Part of a small language model's weights: rotary positions.
MLP neurons of a small language model. Each row is named by its layer, matrix (gate and up: input weights) and neuron, and shows model dimensions 0-191. Each number is 500 + 40 x the weight over its row's rms, rounded and kept within 0 to 999. Numbers have three digits each. A neuron's up and down rows have the sign that makes its largest values positive.
Before each neuron's rows, "fires on" lists the tokens most often at its 100 highest values on Wikipedia text that the model never trained on; "fires after" lists the tokens most often just before its 100 highest values on Wikipedia text that the model never trained on. A number after a token or word is its count.

fires on: "w" 26, "d" 21, "ra" 17, "ch" 17, "la" 5, "if" 4
fires after: " E" 17, " T" 13, " F" 13, "ur" 12, "t" 11, "f" 7
L5.gate458:515530456560520548529504493457471511438440486497513494561501514539537483489543412498506510554439569494502493454480454449489505445418531455528516528503529497476412479428449560419491523437426531483466511493484531508551560468489505482536457499512531461499534506394457538482547508438516458507496458537555510492471509485534530561535534487512479499532599563583538452466471509522553499474455481494556570491491553457504530563453531521427484534483476442502428493475454461491500546537494463512508506488518477512481409504602528482523531555502448557426481566543520505502430554456476537561
L5.up458:434460503561447523521485505503523532583452503539559451519546527545486509486519514498444476523506538516526495481492561530409414498510428518496518432459505487522542536494512497466519548480483496480538487489492529507528538548594514577530484417515492561501474533476456485470473457560523522583488520429458539516492477460434508515478507428515458510495568479454508521564448464544492507422479483515550537538569537538516423552504541543498488492427509462449437568547467488559492528537400594554458461579556493504489489560495503519426485437496447467498485543475562494489549539540501515477

fires on: " Du" 12, " On" 11, " along" 10, "c" 9, " At" 8, " a" 6
fires after: "." 76, " re" 4, "," 4
L3.gate511:576446490469454465463471579501437504484445412515539479534519523485515526454512487486500438488487485510512564435513514540490603445480387446535529488529503504564525502566545509469494541464449493550491599453506475487497534486448486516465477469511509493537538508463467500489551494523500482413532493468423532493490523499536510507476515476522468464492482509515504597501511568458474530598496512500450483475489503465502545562518557572516503449524484538476478454534537508431457529563492548557461522463449413449468553445585532498542426520515521529447495506486405420477500433511489495445
L3.up511:480433501446485507510445456526483498433496477519521414445509467465497568409489477513516508487440518518527508457561581510519547523456547556482480460443505562510448450487559471520467520447436469444511473528471545471490533528459498534496502473515556467545561460514364509465467499485480515440487459443492438555510544518554450532469551466495539525488463432553496449492431462476494525514564489481487485540482550443448498526553455548518520440496428598447535497525447530467510440500515498478530533587528522527503509474512545513476503478486512541477402543497488425500530540477473456412

fires on: " dis" 42, " Hu" 12, " ca" 8, " B" 5, " Gu" 4, " Mont" 4
fires after: " a" 20, " the" 12, " and" 10, " was" 6, " its" 4, " as" 4
L3.gate446:553498500504472548545505514522486476533511476536476543530451458499485510495533520514433468579497505493537515491464478493559478534556549587407466503544428480381515527475445493521448566539477437574432516510502506473443525486476491434500495484544519490511472486514553442536540541509434486461516517474533402471502489492462505551543528568489520460512576568500535458541538545546528431487505486527484559504455451521514546433583466560447541501530532449520526476451403512475487505544508482574431497505465432476444484484502533560448504564467473517549473564565494496478516472442444484490
L3.up446:534473525479549507507543577434473554545513514462504484486440460486610471530526524488452488546544541468551496549487504485490471491503521501525469506583466449491482526507422519437512521542536510557454570449512512454509471473487448491438470601527564526558479581512463445533485546510486559487579487526537447450514477472480519566572496521470498515463554501491464570521532561567555461492519533487555543503562466582489511475474481489505560560520569497500449549540430479529458534443498536516449494379483485448455474528525543548520491495499492572471496478489475517421492516518560540463

fires on: "p" 18, "pi" 11, " Pi" 8, " To" 6, " help" 5, "pa" 5
fires after: "s" 50, " |" 7, "ck" 4, "im" 4
L3.gate226:521465461563482444501494472401473528488551489441514517496463440436450435429516495475455514468461547505533565510471529490511570455470495489576409454491510539467490458428446522476543530507470503499523495462477504448480553507494490579512484436500506543465563507434507518498527496488475464511476553437510519527525488526556546456551512502517579483480515550487544545384524537574538525499520487551574497535471442501530473483464553512519492480499504428516460573499423449533530565512467494524473521509527497458504474485510526536484495631469589487508534504562424430484510568509465457531
L3.up226:594492501497545492492529520458469494510534494481503434482547558560500533498525491446509534471436571533514547539524514514424516494504453531609542504549486542478562501481531446534506517480525532511493530455557504518474548479534567553541526414501559469453603477518523548554506515492485488483466561513516445547519477476507518474480520520497524514469459535455563518492514568530479423468593547602525443554489509487516460546546523558532510465485557447502445595509432485443575505492505552443461487575492435505500481513545517540456441540469488459510504582520545482482487537482534556450

fires on: " g" 68, " ch" 21, " G" 5
fires after: " the" 18, " a" 10, " to" 7, " and" 6, " of" 6, " as" 4
L4.gate222:497435475507452536590530531474527500494459525567495465532456487529462429508466550497467519444554594527554572444493499528495473509524493537485519519459512451452438494504448534430470540422476500493527485493494474448549515500544501542523528451581467453549506459508514524503484475425531534544584491378485520473491475525548550558563508518511443487531548589433532460516554471519456480502515502458574499506449499514422521502540487562532529577583534465478415520501481452474529525518541480535449582486572492526510467528468464547451522532438499506506495535563502521442481498468489498535
L4.up222:445484508501534533501514472478556529522515489505486491545472488507491512549545444575426458540464531424542528540523496516483473478526490527462468527549516453527501487469483441487457541488524497455530555435467487475559492503595523502523481447487458515528526577468445479522562458477525503525463439473479514498518600485643503471520531466436511441476493494506393498488559481408517471537453557465492423489430510423468441497546575485502506549534560461560432460489528480447538494510514539529453456474527480502472470477481529442488551434452465562521490486470493517468484488559560534419

fires on: "\n" 41, "|---|---|" 9, " G" 7, "t" 6, " H" 5, "s" 5
fires after: " |" 46, "\n" 9, " P" 6, " " 4
L8.gate178:483521494463537508466548455495500463508475448500530463497503505525557508458536534482470530522500491456554514484570410407506486519517570518441527467515472566502494571461505544427428484508443449488496486484490493508552473557454463467492491476573492562482545452517549617512468526421412436428505534522507517515463525495526550568481554522503520462465544536485534506522547508500475479501472489456481445511395454444473540519533466529467489518549523499533430500515482592528594537558546537456536509536583478546451494482531498514580540499470569460469546497507460555552476546502538464531
L8.up178:462466471433500504534470469494483483537474485532517488458543533543431507492461485482460472526471561568482394486453521513489531587518526495465463526542516445503452426540481517489482408477428533444496560466513477555441568539535541525519560534470488518531487547424496520496580466504498516456580457506548500531519459477409557524476494569509556523542490461407529501482469473519482506479564515591483501570469579494492465472515564543503549557460437577542555559477501502496494504459524514545425516513563473530542494550468517565528484557533481519532467544569536540498502483465521532490

fires on: "s" 68, " p" 29
fires after: " " 71
L2.gate169:484580496508518432448514582529493479508454433525492476501488565489527588514505523559430441466440578465469496465567492436471521503520519549562456546521461510485513533550501447539486495523520486466475447544403473495502490446484531547542500445512528498451568469534459504458547542506515485433489527474417498472484487511533495467544452530505547447454510470483549550475506471518502443476454538496493428543548542473528507539519487504472489497543520454466492424503512494478498465457566488496468587453470501534477595504565460470493529525491525540485516485368471458568417552473450454423
L2.up169:587521440549572437498510431501474479499586541452439407452468530460519535521483510470469452492468478494516554517511498498481457535502526563550507486523507536473538525434529514500495532515586501559511498533556497537514556544465484459496433575467500484455574529478509471428584469551538511473457443454483538478504452524481524474592467470537516516405482528502487558447525492481517464501521417474514510492475536440504463568552485529538509476519563505491443439566542502425570536459508515528558559490566550525559512521453464530510476547527466543557498500496557435527528467452536486504

fires on: "y" 47, "ci" 23, "an" 12, "====" 5
fires after: " S" 34, "s" 24, " " 14, " D" 11, "S" 5
L3.gate358:517471477480485506463459526466457513552440412505493509444490466411430507538517511513447414458404413527478512514590509507427516505550570536596466562505529580532488539544558474512410494427485507497403464501495457508509549482578539523480451513503499489471472442433467483473517523521515571436504536512520534533535441533485533486531502471540469527464499532484573509493572554510442433522486516463423440510448506536446461481525436439438485447543495483500505522470521533439527493436473504515418510521454494483494546475551524524517510510487503469486524517489527524512500562500512448473
L3.up358:569485472503560498558540525460496400429502473492436419508656489485413456454486511535520515441402475515514446522498516512484543524483482496542524512512464488368477530469469454506497480494496500462584464484529458525443472501514500507556471465468419481533450521549555450511461546495530549512456446473482521556495528488511452500533503501494519452536476550503471512560477492538554461543440483530562461561451474510484476537469426451560474538534543463505464559557510512505534474439460461495500563519517490530558539490471470583544473523502541535477465481559508482501508508446551526476

fires on: "C" 27, "ent" 11, "ult" 10, "1" 5
fires after: " C" 29, "C" 15, " c" 8, "G" 5, "K" 5, " S" 5
L2.gate167:424559471504519479517480542522511518532548575528499463495599485558452500492403531577443453518480462544540506451494512509469566494482485478434466445439460556500473509486536490567538521412523514537424547509483483542475505523490448455476410514519403518548566434501559547503498447470484445416472481550464541478515530513458508549547469519500529504483507479538508515535513468524532475518479500505483513536480469533474558507440576489467513433511526487506482534428549490479508577414480544523521582487512464536504487578587510518549443574483522505460513465543463453496422480469492482499
L2.up167:495527501539538534447517483493467477483598546545465470529481460443533498531534551476460466501474426499507450417442445495510524532465562439432519447514487499520529480583503481503510503549496506505429458522503575521503488392460563481492451539483462490430486506464500532455512522449457545463485490481411525453503545518497447555556507597499461528437552488499432424510552487511460493564449486480465500474504501502512518449501426518419522500489417565501487479485482505497497486532485578577507462585501545524536534573509574564495487609500516437527524515497507463516502532493458483505

fires on: " Ad" 14, " Mc" 12, " 19" 12, " A" 9, " Cha" 8, " M" 8
fires after: " |" 58, " the" 9, "," 6, " of" 4, " from" 4
L2.gate323:457498458575553442566558527468549493498488444506511498590575443544505452477538517525467567568467484501419496478527504527515438493497510504524408485487444496538441483498477475467421468539504507480562456495491510554519503473581471435436466472523409599482553478525493545539531508499460470467478568507540534451546486522472551480576472475478519477442531546537581541443571515594484483481515501492455492474431472489471464522573482491504574499494544493474441486469419507535546488537484453459482512496560503528496516484546484554519482549463524523507445452526432541485527511435477487519
L2.up323:422436445530422477543497544452482517508511503471428495440512419537471476539491478507568552480545504465489539414543433471521428476528484502537447536429520460495532462487485501498524518496458480497498446560494495495518522481440462558489453477500483544489560521523480551537480510509443500490471533447527480521500527531468487602445519550499546490447523577584498437554508613498535464492489510542521463526451468549471572547603513494538542525561513536461496470509550459487512501510491459490538497463512505467524439500438506493425488526455542504537474530513395570503541509528450464597

fires on: "s" 35, " b" 16, "c" 12, "p" 7, " " 6
fires after: " " 36, " a" 24, " most" 9, " the" 4
L9.gate436:446455494528516463497482510465514498553481503574531483450521462466586449586519463515510441502437584481515533387579492493476480470433509541503466570513463454541533519473437419475538495457495440481464526500486430450562451436444490507488535545554451540488560442467490484478550573437502483447516524529470520488497518497502546441547479528496473464488481514606427489463539468523445459537533528558469468457498491517483518510557479452555505445553517563521474490504538525496499531426556479462517586459514489482491511496585491527451577499539544524506510485473431561470514500505488460497
L9.up436:483535504552534417589483554482552516527456560548471531500527532521536501497433491557480447436526478571565500515520538477491442441439479568504526549465503548460543474494506503515424530500537430480477505470429527448497502469444449514478487479541506513486566490524463504514461523505526523396524532470501503495525439480423436512514466492482435483488504504604424495505543527498512487476498534502499448584556513496503465458492420486495486422545580478489488534528568430454542491423499556499473507463511467487489485507519446458428553487557566583581491470530509504493473553434534527485

fires on: " La" 58, "script" 7, " role" 4, " No" 4, " date" 4
fires after: " the" 22, ";" 14, " " 14, "-" 9, " |" 9, " in" 8
L3.gate359:510492479549487519489426520558505504538485525497510454535520447514429505525597489515501522483520490456448554499516471465465440435568507518506527480519446505487414456515520445515473527481523428510497487480479477492510470494493546551471511534473523458421490575444528519401486468458490440466532532552477502562445512563451514462533475375532582390511515508519526510485476555559513445492467443492456533545439474521522403529495454483475559525414515455460540514558479536522476472526523490576538526436546481543483527492515506602462418520526545498467527503469487506513533532442497486466
L3.up359:461543459419555439512499598509490485486532425547556496446466552580512545525504559468504519526451476452502518495504439455454465476523488471515540547570482491573536456513566500480468491562536549454483536511516492465513523452420481491468487532508548493507519492517536534533576499561496501514496480554458464557459511460501434529500527434456558442474509515537506507524544591492418479478521503486470477519542475507567485514470546525438515522502586520542497449562509520478492477516529512394486504436595481533473480506514489413470560524516541504459503448485499443422515447409529565520

fires on: "p" 32, "|---|---|" 18, "s" 8, " So" 5, "c" 5, "-" 4
fires after: " ex" 31, "\n" 18, "s" 14, "x" 6, " Ex" 5, "ten" 5
L2.gate105:508451452544460453556436557554538530477406548467492422518508461493448479519549572508494529524477509477538556491512552474522463493602460477556426508564481514509515487545526440513410517493474473536474508455465466449505495438566578561499498506472558505584462497548551534468535549542459467441496547461523506533480494524539479362551589490480512512483539531466536547479504495522523500476541528469531475592486530542447443503535508512535495512475524481488515498445493523517550510499547468479585474487537537521475515479507561474459454511526501503534457520478484436575511533563511413464
L2.up105:538454522501471505542433537475468558501516498466461512494436468562511514537536531497448558543565421484476498463486495479510467526509520504605505534517532531558477505458531484399445487533472540517463488522525496519514546558452561488445465449534455463508547583501431521459581491554467468541532527497522486509490414457408472482493523479526597438506510474543504541470512460552432526557464437541545473518476522446482412538569422614553432462427523492503474492589503443491510536446489521525571560488484477491484540501454520504494554499495498485508499504502464514525512466504472505490

fires on: " Jo" 18, " Ch" 14, " La" 12, "Release" 9, " She" 6, " Do" 6
fires after: "-" 21, "," 19, " and" 8, "|" 7, " " 7, "\n" 4
L5.gate144:538477486561494504462535490518528465528493559551543506502500488482423492518416506446470441508526540461469561499420467539482439482500474456520510494514442441534532508461527480421544522453441543427481587570440499552549432513481514502470509522497489525411484477540565519460512459536564531490570498465540532543477517511458547531466513461498553507486539486518613460553541542593498515475493467515524567478424453457495534481532512533523512561514512474505517536538476476488523530520567518493484593486494530526433523504502546468474547468597513415432491446506457468430506505472510488580
L5.up144:456478518472497465574519443522544457521521448482522576530454489529544467533512492518502585500440528464478567512473504494491550592510493489478487477470544534518534459414437489516416512497472571402522463463500447517491453487477555520429535425521455542549558545458462440533477520494484518485450498535485430513468469568562484503491525508480553532515525472506458476561561476523594532556548447584483415514480461523502470451415459536473501462524539510576492497464469497474490529497502569484461495466466446482481492443475471505495516409473460519425511404505500454466538499518521527464

fires on: " In" 37, " Ad" 10, " San" 8, "l" 8, " On" 6, " Bo" 4
fires after: "." 62, " re" 10, "," 6, "\"" 5
L3.gate237:536492452562522504523509570445443467551438474507494439500495523502535511463467446520529535516514553487463608460541475509491528583519521485518499422544535502478509511532491543528511498383477457494518597570442514468451536444485457523521466420523511546521435496482478442484497497477510480465518438425450528466510489483504514476538480446533542491533474541549552475513451577553490548521430471472519422540491517454408534505505517596549527459492520441425455543530501459457439488432493518557496536453504477498520502573508516533513462530534524448496515524427457437464533500507492453446
L3.up237:500517550558533510514506519443569528562501491572480541490453582479519549469517548607522499516571510549512502458531485501464604494482568524491544541478496506481558491560532458493536480493467545515558501536572500504472520478457503524458534503519467534418481393540533512530457513519485465506542474486434516425441456500485545546485547470486541562547518528497574436572514495523512520544483593475426502557513478487432549494539478559496521451543548577495516447535511519484483469487565491460457552488470478456498432510495550500482430501613497509485440513431493481547503524520457488517

fires on: " =" 32, " not" 11, " to" 9, " been" 6, "\\" 5, " p" 5
fires after: " is" 18, " was" 13, " has" 12, ")" 7, " " 6
L2.gate325:494543495514583520625495533510478506534541471521408439510504534468528487475431491540528477485528467476521572520471510492458563554476533570459513504529448551506475499475492537484474500443528483408477521470449469495568512515452514492475507497499533396514511499494472558487503528530532500478491520497519527459491472530471464504491560534507555495511580470469504539534537530496600484500520543460477518524467493485496522529471457460512532524544590530527534531509522542508505467496525466463520485473526392517415534503566516443394461613460481524473515477456488436560528440381544435457
L2.up325:545473508510566483440443547461540511514557560521495467470591511463526520502456543535494468505504476510486581483550465512405553639502483566545565528555486526417465449489576473419434496490537445549523521484527521480487525545467510467479499486519435490479541500517553538482505481516464421486452527499524525518538522530494527553570534575522464562511473436492527510529445532448493435480456496498441526508472490439503514505499527450511545453481531478458486521535530539503491499440523503484432478483457461570525522519549502507523421593509486574489483464468414472567516456478446525466

fires on: "ho" 27, "im" 17, "r" 16, "ri" 16, "right" 6
fires after: " " 79, "{" 4, "-" 4
L5.gate12:524498458441553510439561526440537481541571495467538497501514432485557543531504499436459475515481529474507505495503540517479495511516499537558522482582448501502431523546503544458436506522473475480489529490495496387488447516552467542481486482485480487499515573429532497516578524376537473444558515439448485510473512484542570532523563440544522475438476552522520448424513587524454480494538501517434533498443444434514437540551572513472460478548504432490456506493536565448486522508565510524511511441518521442472478417533475495511404470493518483471575496509466516448515491493534508477
L5.up12:579502543525471441498501515531453543497471435504557501439491510457511533501592498543464562502480491442461563458597424502527504517550500512473521439511527471517474476516471567437540436492407522428472492549430491481457514527469528551479523554534463487577453525544501490463469494540470479513504468449516512501541465538515524530492563516499502566430508411498461549489487502558482510501489511548562483508541475484427440557584514453522447476518500500452537509431519514486460502420532536479524509483507523402522465503504540551481394467533426522489542430512519517562504504549481422478

fires on: " The" 26, "|---|---|" 18, " Total" 9, " First" 6
fires after: "-" 32, "|" 19, "\n" 16, " " 8, " |" 7, "." 5
L3.gate171:505539456499538460515535483519555477571438506571570556463552500521413519459537500491442469515506478507491513411563411410483572558421431511476513515532471491508481498531488539461530519463523504491506424555411481486474540498518518433517487451546512574465435492563508558571493486422540502476510494448526522490451467538522475505496500492501542399424510506453559476494548453454483542531471430521549549507472503519529448449544540547453523566479520453575489522452507531492465463496553518508517486529494469498495466423544519545482467525507536526494524539476452534521546463432503429527
L3.up171:521608484474510421545528483509512498496468515515495501503525491523507517467531468471449516529522477478455499439576440424521546595511454534533526553518477505551489460506430512500550505490548594517550408548491510469518561462525520461470446449496515554537478513558481488584585496419569521490503432469581463441451443528512459481512547480492563412420469457454575452457461433497507542468453523511538542517482541492505456467535504547497468567457578499507497504487457537509488472551474520462548483487558465495559478495515537525508517545504551520520492554479431492505510498484554478562

fires on: "Release" 19, " Total" 11, " not" 10, "Japanese" 10, " Republic" 6
fires after: " " 41, "," 8, " |" 7, ";" 5, "|" 5, "Release" 4
L2.gate145:603530445496533494426528539486449408541531451471470476527477486460467489500508536528455564522501451498437526510526484520503490543503516425592523554514562456542516492493521522493540478439489576516509545511437507504510554444504521511520470541543473499430504476516581524487544487488556475510512457540561472513508535513461482388465395422509468465514540469503530496528515524480389497496481501532482480510501555435425366488503471454450490509443502464545451464486485513521513467532517550501428491517525442488466571514477516496516522550539531515464465505481519496488433560426568540462
L2.up145:505471566464506506517491531534503444497509541498489551509450563474552483524478510596505452470528424443490459461517486486516584471513507517569486521498541483486512455469507515441545443529526540437455473557482439523565446568524541479519483484493444506513550595437432496490494492466551535488494500563530574475495454517418495531447473503493488536491563428473507432543551433576490433466535486507542451473477504507589473483528501473528524460440520546465541515488499494487536557566445502474485473439457421587483477432511461443566528518476515545528522505545549476572471419524495498496

fires on: "la" 18, "at" 12, "lo" 12, "ra" 12, "s" 10, "it" 9
fires after: " st" 23, " T" 16, " p" 15, " St" 13, "t" 8, "P" 6
L4.gate42:430479446507512454476482568468538521492424486513537483563572511481475483476431494472479465523513490480511520469449412548526484531510563537505507499476403487477532523564461466483493433502391486500536467532495489567554547458511468546480423493539568517529587532462491579498463485478433538467476519503475578474463500460495509558611470472556480425517553533518553534453494406501526412497501547521539489475514521507491488554521459488510534530502538505505507432506513542504511580479516426520511540467560470512518466470599522467489478578484507452429493533555463487495443511472496488487
L4.up42:449501536490544510471514509492577490502522496539471494493550519563572512502546474476527563490597484504483505447555503522506536518563524453395505461504495457560531504453498474497549522562620448487476442552508498463518474500508478518486515479508538546481435512459456515438515548489465504506463550471512571496573462504520502511559505525530461519610406435501516497480492458507477451495425485417514472519535501515499438480454479518547562447539527570573456551482507521518499435523488436484482502523535518554433526514521509569501474475484481468544492476403475585530598564518540513509

fires on: " " 21, " car" 11, " +" 10, " 30" 8, " $" 4
fires after: " |" 43, " was" 8, "," 5
L4.gate18:495569510548495432587476508445495596506478467403496487475498534473493509480415516434388495516552481484452504436564497536433403587484494554517473528516492539556542520456510462496458490480473509545522493509460500471499515470495483473494456462485523536493536498507425500521461489533428549528431605474497537487500481471483552474455476412492481556500481505512569570463429522508493574470500448450446518508544430499465506482468490486462504514480525469500470591486539525503526526574497440475519564479550411508483493500500510504467517572433505498469542471490533432482484473459495532433
L4.up18:542503536537491454571514423511484509463553423559427527514438504455515527469490505458438506445540513515488450468515496538459495561469499432474488422481559529506542502561555528499437454466437532534459467521572551473499507524547422464473560478450537467442452528532412495426511576535467485483516554443490472502535570477481459448491481533490521525519487473531524513457531501539471502572501459507503526546502476542458588500527421515486589491513433495483510520489517484496528499572440541563444496577481553565493504518480487539435501509503530483564491430473547512406474474462486538464

fires on: "ru" 25, "ta" 19, "cle" 8, " type" 7, " role" 6
fires after: " " 66, " the" 8, "th" 4
L4.gate291:487532474479517457470478511505449497550480497456526387473537401504486468526506514514499480485498501454516540453537500487451480440443445489509532518494492574508526539519598533477490547476507530493566526557460490475496506464548523507474463475528468499511495480497439539453573533450485498572584529532610447553545478517498517532505478425567495505513567519492512560411462488543483485515445471444509473526521510461444475496430448518470464506434524509564431482555518528527485517446456496502513509516606439501412470466569546594469432549493494497462511501457495450500500574458526504429
L4.up291:469529493481526520521531562478545585473536476476490502445448415474495532485492482520540516431454505409461559448535479484496446453504477471480496493513494511515487452421515472556494525567497556417456405477514499405481516518481560488508522462525537487530471537438476458473569541461490478559567560586532505500530482597502472445527588564512466518417464517493511540507496542529459473466452460548501476506536466512498501492468425522514488411491483514474479446563557533486532533499514540460443547487546512464522497485465526472513448465479501523433508389536520458534556551497536551457

fires on: "s" 56, "em" 12, "st" 10
fires after: " in" 26, " " 22, "-" 14, " con" 13, " In" 5
L5.gate373:445545513520464535498474531540452503553481450462500505532462486509468461469561535477447387542457522471480491449517489469498495527591527532550518475572523502555446502453528453498531469571462536448514488515446428448523493519432550473536421491565467568500537469476498494485545495463451512524503468488478486455421480482556496484501493478482513494525515493552473487476492466510486442446472520568480503511450435530526479526460479578484482446496548477458495495539498518433514495524472465444541548411542440498440448451559499435505506512500465512365598457521511492498423517470501442398
L5.up373:464508468450496461467513482528511470499488544474514447423545412523470540533529412492443494553519548574518495485518496465467501514557508428541508468517523423509458449507554470459466468469507544469489489566523555454526529457520538437495472498507516480492501491433426527427535477478456491514533468522449490555449499488490533484524461509529522492447485497507483464482491546523459537543526482502457403429424434455509460524515524495486467408502596514453448429483434514479513471478513585499546442586598562590484538451491483471539533572479483562515564501450489509490485529460463493461

fires on: " no" 16, " Go" 15, "\n" 10, " Re" 7, " Cha" 6, " Ho" 6
fires after: " |" 38, " the" 19, " of" 10, ";" 5, "," 4
L3.gate256:449478478472482440479498514543525545514497393524539463417465492506502476428519543486537443515497481474478533462523457466439501457475413526471477517592508567498486586565435465484488450485541516427508426492463437493546473452498460433503450448540495537471511498495510451571544528455501453550489538470575513532448489522497550472433516507553503492460497535484555534447451420487510521449507497504481529485509510498510430480486444502512452523546526407500485485548578492481547472521479470565490451492494467535459464539520505468447443574403497456483557502437465451560450487467499456544
L3.up256:482451527445521435497548519489556482506430458495555449480476496460504484503502483431513576497525464457497484448458498438429491465559448557533455536548416430507423521510467463451464427495501515541518468478559473472525527484445517482549528533539477469525474478535459421487499474453544555531575518422508529450500504519464511519487447463584482502464533576439536487427536461562514498456499505503508528486463457522483532490480477535460528489498552451413532608539532523463482464575478506582448497471527481480477436580527476468521488583469491450526545452476499489507507469534497570560

fires on: " F" 29, " Con" 21, " Ar" 11, " E" 7, " Mc" 6, " Y" 6
fires after: " |" 28, "," 19, "-" 8, "\n" 7, " of" 6, "|" 6
L3.gate182:476492500514492483463536486450499469552478462488539520525480428529489510496481497483451614473503570500464499441475441501489507508524434488505463494469478523530551456538500513548527435438454452477506491472459486576511415499485530455579512465569464517521483487542470481517485548485554463505490420513478464550418471530480473570419500501510604489524536502576501510480533463560515440441520460528392492494463397465466522459609449511437500473456510434549473512463513536586487522529513498423463529512503499512528562518501529523425506514522496521458526536489452533478491606476469483509
L3.up182:496425458511505529434495546451504459448489489532531489536512435496397456497500472556548554527532475460481508457527501426440466464510524479493520518529416392503458503519513469504501523457503443468498415477534481428507520492405470490505487506488475442574527447515467469479509564560540523533521496441540503497449550536448430541524477552510549469538580477509524525459529533424531484480458465495532528482479488511527489547492428493536445557438466464527482464504480441535588480512465539525532477508506547515471529521500558613413511549463485602470503484487478487492537510466573490548

fires on: "a" 15, "l" 13, " close" 12, "al" 12, "or" 9, "ough" 4
fires after: " re" 33, " Re" 8, " w" 6, " " 5, "en" 4
L5.gate343:571522492390596496521462542473505545533472489500514453586529457538540500525480529481520476553510450474521537439459468519487464511547476438420509519511492560568473546595506496506492495440497467484564509505503504427507536600474423531430417479574518458524544495483504525478517532465491409487568514519488513499498433475493551516518504413493574508536528467488533442480475481497394506476490437477516506547490485453475545536505489519505526499499536508518487570493477401477522487468489568509464530456524467492491475544497489430551473574524456522457553495427493494456503471442457437500
L5.up343:481494541518404507560479465488638519511504510471496482509431461580532525484509516553455549538529503505549485480409561493501470529525437493537473467504479525457560542516524554456514530492474548480517519566553515507548477508511488544565456498505596489467512498486538510506532465484544565505456443440504473500504493540481521432458473534497511517582446480538563511474500472505491509463455396464481565489485530554484459501497565559528483532472473512493531504505444518557500494519425498475383510504547513554424525516502533425411517500478493451496579528427512477495506447504501506392

fires on: "a" 49, "y" 17, "z" 7, "u" 7, "e" 5, "ia" 4
fires after: "H" 48, " " 13, " H" 7, " R" 7
L5.gate328:452479488476463494454454481441540551478459427467549543405527476486489538493461577564461533484450498498546494462530553455437497421512462537470479495448469556522497496452509495481498493457487442554496448471460480503516456576534465484502505475544476489545469549494455440490521480521514429476528515554477471530534497473555568464494500477570498484477428468558506525542523540484464501526499493533481524434492524540416516508479461491463502530478513557528454511508515451489507569474511415541589598558556550515440536441587496483465431531497459538425544460485495543554452465516416429527
L5.up328:461447524538477547529564522490516516514474454419461396547521528536503525529503441527457494490444399523534453518543545543444441572521532541470499501504487463426568533552507533465498516498480530542486514473503494514546451440480454518568481529517510524559535509427551525491456602501493456454487513517522521463438540518460541498491523446497510478500502488513493520575401446460478513551536498436431471479472552451471500541500511481429492552499581511473571451447574488541474563478562512470474560575506486489512546483538531495607534512478511530480464548523459507485472548509428492462

fires on: "il" 37, "al" 11, "au" 10
fires after: " " 26, " Ra" 19, "ra" 13, " d" 12, " w" 4
L4.gate103:591530439493537443432542475472515488559508445479516496542521484418514497585522511513527469494435532465488543457476523555457473496482420503466493518543485544473460586511493503465513459505515577558476465525489498486513564425460495390494432512504433482503571486489545471500418490524512459468452554547491574477512495527465551480536559510549543559513459480483486520514555522459526460433442525505485502525497412513507543550449620575510535492559510496493501492493480472506494523531464532525472471458545495532509470478568478528531468509484533523464532458523436446510443564484461430412
L4.up103:603469519461487545539481473444512615471467482510579482420364541508511513492518479474468505471491573422464503508426537506481424545544487454467444498402474477487449528458498540543514457469566497524466510482511476527434475486466462463571475554470495444540494484512496442473571433554474478501553466507535452524495476542432504548462500502540498537523539541550485525496475424441430508466499513493480519466544482557507511550495443513478528543519460509474477508474568491511488505554456484405458508550482508482496531569551535451420465462482454512502537478476518461484444486554495512488

fires on: "\n" 86, " +" 9, " −" 5
fires after: " |" 95
L5.gate295:497555449479462465495497460419500494415462461555525502482510457539458511465477484475533493482521450513511464475497497542471479464479456540514403410452491526481509597475462491494502526448481525468550539462461486425458522496422450452511398544558536512531513505452514529430561439457578512493517558532523568471488487459436563500480517446470545499413520574466553543526462524496528523477497520433506543477481548452483452550516548486486487540465472504510491511511462499506502465493470451480549523453586518491477472549515545544459413544546563509555504511479546451508506587407527529534
L5.up295:494431470475501501439557410452550474504495411609434497456510500454540484516467519466483459502505533534475462463532571472490476395532531489547522477421500437476543476514443527462487509533447494505539457462517521485527513516472439537526506431522514521533484539462478447501543414435432476495540533417558556562476492490456501461512524471522470538453516535472562516481474457468492479523478503462463516532446534505531524571505496529511500518464439500520446554530488537500523515539503473599404462452518534478531435491529478515524515588507513435482490492565553526455418497445561483556